config.yaml
d_mlp: 1024
norm_place: "pre"
init_std_qkv: 0.0255
MLP neurons of a small language model. Each row is named by its layer, matrix (down: output weights) and neuron, and shows model dimensions 320-383. Each number is 50 + 10 x the weight over its row's rms, rounded and kept within 0 to 99. A neuron's up and down rows have the sign that makes its largest values positive.
A block is one neuron, or neurons of one layer that tend to fire together. After each block is what it responds to, as a language model described it from the Wikipedia text at the highest values.

L3.down8:60 51 47 54 64 50 49 48 43 46 67 66 72 62 51 59 37 44 61 36 48 47 51 51 36 58 63 53 58 61 38 29 44 28 40 39 35 52 44 47 37 59 45 49 45 66 59 35 48 50 50 55 46 72 47 54 68 45 65 47 48 41 51 51
L3.down253:56 50 58 57 62 53 43 36 59 46 66 50 54 51 57 61 55 45 50 59 57 54 57 34 46 55 43 36 43 58 36 50 45 44 42 46 60 52 47 35 47 52 53 57 42 51 49 44 60 41 54 72 41 63 39 51 47 44 65 51 60 56 36 62
L3.down677:54 55 44 40 46 52 54 57 49 53 69 50 52 42 53 49 41 38 49 58 45 43 44 38 62 52 41 34 66 40 51 52 38 48 55 46 54 33 57 58 34 54 55 51 44 50 58 72 41 65 47 57 51 67 55 56 66 48 49 41 49 37 60 59
L3.down980:65 46 61 59 45 39 55 64 37 52 49 45 66 37 62 51 33 62 56 47 45 59 44 58 45 30 48 46 40 59 51 49 52 34 46 35 39 55 29 42 56 64 72 63 53 36 42 47 55 43 73 56 48 40 41 78 55 58 28 41 55 57 40 52
Responds to: Main-clause subject after comma

L3.down300:52 52 28 62 63 43 36 52 53 53 56 47 54 42 59 43 46 56 43 38 60 45 41 56 69 57 61 58 60 57 40 59 59 49 62 49 40 47 51 36 61 60 48 68 50 49 44 47 70 58 46 49 35 54 52 47 50 60 61 55 62 38 51 54
L3.down506:36 46 32 49 41 48 54 51 50 73 51 36 49 42 49 54 55 54 39 51 49 42 55 54 83 33 63 47 56 49 45 50 62 57 51 55 40 48 52 55 39 48 56 56 39 46 51 42 53 31 58 38 49 63 68 62 42 54 62 59 50 47 42 51
L3.down681:62 45 53 38 67 50 57 36 48 35 55 76 69 54 39 43 72 45 34 41 46 43 42 55 55 46 47 62 48 48 35 46 56 49 59 53 59 38 52 54 63 67 43 45 29 35 61 53 48 58 50 39 52 41 45 48 47 43 59 65 52 53 47 51
L3.down976:47 70 38 35 41 46 51 46 58 58 75 50 58 48 38 51 66 41 35 67 47 58 50 48 38 38 53 59 52 45 55 51 59 36 44 61 56 61 57 31 53 41 62 62 51 48 26 49 34 42 52 46 57 42 49 38 36 47 59 55 62 37 42 50
Responds to: Table separator hyphens

L5.down520:44 51 42 74 54 54 48 44 39 34 71 50 44 56 34 54 61 50 71 52 61 57 48 40 44 46 40 36 59 42 47 36 49 57 49 54 61 36 51 75 39 43 54 41 44 54 48 57 38 29 46 54 39 50 63 57 48 36 46 54 64 55 59 48
L5.down799:51 49 61 69 56 49 64 39 41 43 46 48 67 51 51 47 49 51 61 41 51 34 43 60 61 52 44 41 23 45 38 35 63 50 56 56 66 62 30 45 59 65 33 60 54 53 59 43 54 43 52 48 39 67 60 50 66 64 52 44 42 52 45 64
Responds to: Copular verbs before predicates

L5.down64:56 58 55 39 44 25 46 48 58 55 51 48 44 45 51 41 64 57 58 57 48 47 47 39 53 56 59 51 40 49 49 37 48 40 39 56 42 60 30 70 48 47 57 58 46 46 37 46 53 47 27 54 49 51 53 60 50 53 50 18 55 54 36 40
L5.down447:38 56 46 42 39 51 47 53 53 43 53 58 63 53 68 57 48 23 21 55 51 55 53 45 55 58 50 56 53 41 48 33 43 55 49 44 43 63 39 53 59 35 60 48 65 46 31 45 43 52 58 50 54 66 49 37 36 41 22 37 48 58 74 49
Responds to: Final subword of split words

L10.down10:40 70 44 46 49 51 46 49 38 28 62 50 57 44 35 60 32 51 50 51 68 44 61 44 43 57 43 47 58 67 52 55 46 59 57 48 58 51 77 54 57 55 47 64 54 55 52 60 60 51 61 59 45 51 44 42 54 33 50 82 46 64 61 40
L10.down85:60 57 56 43 42 65 57 56 27 56 32 59 50 57 44 60 36 64 56 48 32 31 56 59 64 41 52 44 47 41 71 43 60 55 60 52 52 41 55 46 35 56 57 64 59 45 53 36 54 45 56 52 59 35 45 41 49 41 56 50 62 42 39 38
L10.down155:38 51 44 47 30 52 51 41 61 79 53 38 46 61 45 52 51 58 58 48 36 44 34 65 53 48 53 33 44 64 53 31 37 46 63 47 62 50 37 59 42 36 39 61 37 59 56 47 49 52 32 62 42 61 51 48 54 34 32 64 50 59 38 33
L10.down190:43 53 58 38 50 32 58 51 57 60 54 53 49 50 48 60 51 75 54 54 57 45 37 41 45 59 48 43 39 51 58 34 49 43 65 52 51 52 48 48 57 53 45 55 55 39 50 48 53 49 32 65 56 57 52 50 37 34 50 71 45 48 45 28
L10.down243:37 58 38 65 39 50 52 48 49 51 53 47 48 42 32 28 49 46 51 50 55 51 41 55 43 45 44 53 44 65 54 53 53 58 36 28 56 54 58 36 54 52 56 36 44 57 48 52 44 43 34 48 56 43 58 64 44 64 54 50 47 55 39 33
L10.down510:47 41 53 49 48 52 60 61 35 74 62 51 39 54 67 52 60 54 51 47 61 38 49 48 59 61 50 33 37 56 65 53 49 25 37 40 30 52 53 54 50 55 53 45 45 48 51 38 58 56 62 62 49 66 56 51 55 58 45 43 50 46 36 66
L10.down702:46 48 69 52 35 44 69 57 22 55 50 63 44 49 65 71 46 61 55 61 67 36 64 56 61 53 49 35 39 59 52 37 57 59 43 40 54 52 49 57 47 64 67 58 41 21 54 39 44 64 46 55 45 57 42 53 42 46 52 52 65 46 46 46
L10.down958:49 35 30 72 49 40 43 45 49 38 53 41 50 39 46 60 29 56 51 37 42 58 43 33 56 72 54 30 62 54 41 65 46 60 59 42 50 40 44 53 46 44 47 61 33 51 46 54 45 51 43 66 54 32 52 48 38 40 41 55 40 53 66 52
Responds to: Passive "be" auxiliaries

L10.down40:41 61 61 59 61 28 64 53 50 61 47 47 49 51 61 43 62 43 47 52 44 49 46 65 50 31 55 44 53 49 58 60 53 69 44 59 51 57 42 39 58 36 42 55 56 60 39 42 46 44 46 45 63 30 45 55 45 32 55 52 51 46 35 57
L10.down118:54 48 50 38 51 48 63 42 51 43 50 43 56 65 64 46 48 45 37 39 48 40 73 42 52 46 46 74 62 72 62 52 45 26 54 46 51 50 69 53 55 49 62 60 44 53 54 62 59 35 38 54 52 33 52 60 45 46 51 52 59 41 58 30
L10.down150:44 44 52 51 59 65 56 58 49 60 35 38 53 65 29 56 45 73 51 52 40 42 44 45 61 53 44 56 49 52 53 56 59 61 49 60 62 44 49 51 44 62 50 61 54 56 39 43 45 54 38 62 34 43 57 63 45 50 63 57 53 53 45 52
L10.down260:47 39 46 47 35 48 38 59 81 58 46 43 63 55 58 45 59 29 47 64 56 47 53 31 55 46 70 47 59 53 58 35 64 45 46 35 42 56 39 52 51 63 51 37 37 51 55 36 38 39 35 51 39 54 58 54 40 55 30 60 36 30 35 48
L10.down311:62 41 75 31 58 50 47 47 51 55 41 56 44 57 72 52 61 50 57 45 34 42 60 55 38 36 58 36 51 44 56 63 52 53 59 40 51 51 51 46 49 58 53 51 61 46 53 45 49 47 42 62 52 62 49 35 42 51 54 49 59 50 47 51
L10.down370:50 53 67 56 29 70 42 57 60 45 47 48 40 43 68 60 33 37 51 56 58 37 44 56 33 55 53 64 50 65 53 70 78 66 72 35 59 49 64 37 42 51 58 36 49 39 36 58 65 46 61 54 54 58 51 57 46 53 47 53 35 56 41 51
L10.down819:79 42 55 49 51 30 61 57 51 49 50 44 37 41 42 57 52 43 52 36 67 54 53 67 48 67 65 70 54 45 35 60 61 54 51 41 40 57 37 47 44 50 55 47 62 56 52 40 54 52 47 52 54 62 49 58 44 76 47 63 61 47 46 49
L10.down878:55 62 50 18 74 77 44 47 40 40 53 53 42 54 51 52 51 43 47 61 56 52 51 53 47 55 40 45 62 44 54 38 52 43 46 45 65 39 39 71 47 50 56 43 37 20 47 70 60 54 55 51 58 41 51 46 36 60 59 45 59 50 45 41
Responds to: Markdown table separator dash

L5.down681:42 45 33 36 48 44 56 59 59 60 29 57 60 31 37 60 60 50 67 48 29 37 33 46 41 42 47 49 78 49 45 51 60 58 34 50 49 60 35 51 63 43 59 55 45 46 51 43 51 71 46 41 59 53 51 40 55 45 55 46 34 50 28 46
L5.down916:54 72 47 40 55 37 51 62 50 58 32 45 37 60 53 57 52 52 53 46 56 34 68 44 56 69 59 46 54 46 62 48 56 34 59 47 29 54 35 44 50 51 39 51 52 55 57 48 41 41 50 64 63 46 53 43 64 55 56 52 61 35 46 50
Responds to: Table separator hyphens

L10.down498:52 47 51 58 36 52 57 49 55 54 62 54 41 54 50 57 69 43 56 50 54 59 45 42 46 70 47 49 44 37 53 44 41 53 55 68 38 57 45 60 33 48 57 68 58 46 55 36 37 67 50 64 41 44 43 35 51 54 45 65 52 41 45 33
L10.down563:49 42 41 54 60 34 43 51 32 43 54 61 66 63 49 50 75 42 65 66 59 54 46 62 46 51 51 48 43 51 42 74 45 58 43 51 42 64 45 31 45 67 38 61 44 46 38 34 53 58 52 60 49 56 62 55 50 53 49 53 59 38 49 46
L10.down601:47 42 52 64 51 69 33 49 74 52 43 60 58 54 41 56 50 53 49 49 36 40 60 49 54 31 51 57 55 26 62 49 68 43 52 60 40 34 54 56 41 62 36 49 49 49 38 33 49 49 37 40 49 50 50 44 66 58 56 68 53 66 59 42
L10.down621:51 53 64 44 48 53 45 50 76 48 51 36 59 50 30 42 67 42 54 50 50 58 55 72 63 59 56 66 60 48 55 46 59 46 45 61 46 37 44 28 45 46 47 57 52 38 53 43 58 49 55 58 62 40 50 43 30 52 55 53 36 61 38 42
L10.down647:64 50 38 57 45 56 58 29 48 49 47 63 56 64 46 56 57 49 57 56 46 41 67 50 34 60 42 53 61 50 46 55 38 40 37 68 60 47 35 47 59 47 46 55 25 54 55 55 53 59 67 28 49 44 64 39 58 39 46 48 60 65 38 53
L10.down651:62 42 54 43 62 49 35 50 53 39 47 49 56 53 37 58 61 48 33 47 62 53 29 43 29 58 67 57 56 62 51 58 53 36 50 32 53 54 42 54 60 44 35 41 49 67 46 59 42 51 53 50 42 37 44 43 70 47 42 48 52 29 35 42
L10.down874:53 64 56 47 41 57 59 40 56 46 48 47 54 50 39 41 64 54 53 47 57 35 53 53 45 50 62 34 49 43 52 39 64 52 58 57 26 32 44 45 64 61 48 53 34 40 44 46 55 44 61 48 51 38 72 44 70 49 52 55 53 52 72 51
L10.down959:50 38 53 58 45 54 53 62 35 42 55 46 36 57 45 49 64 36 48 63 48 53 43 56 52 45 54 59 40 27 53 41 45 62 49 47 41 27 73 40 45 39 57 52 66 58 48 53 55 48 58 43 70 44 50 36 45 48 49 56 53 50 47 39
Responds to: Technical word endings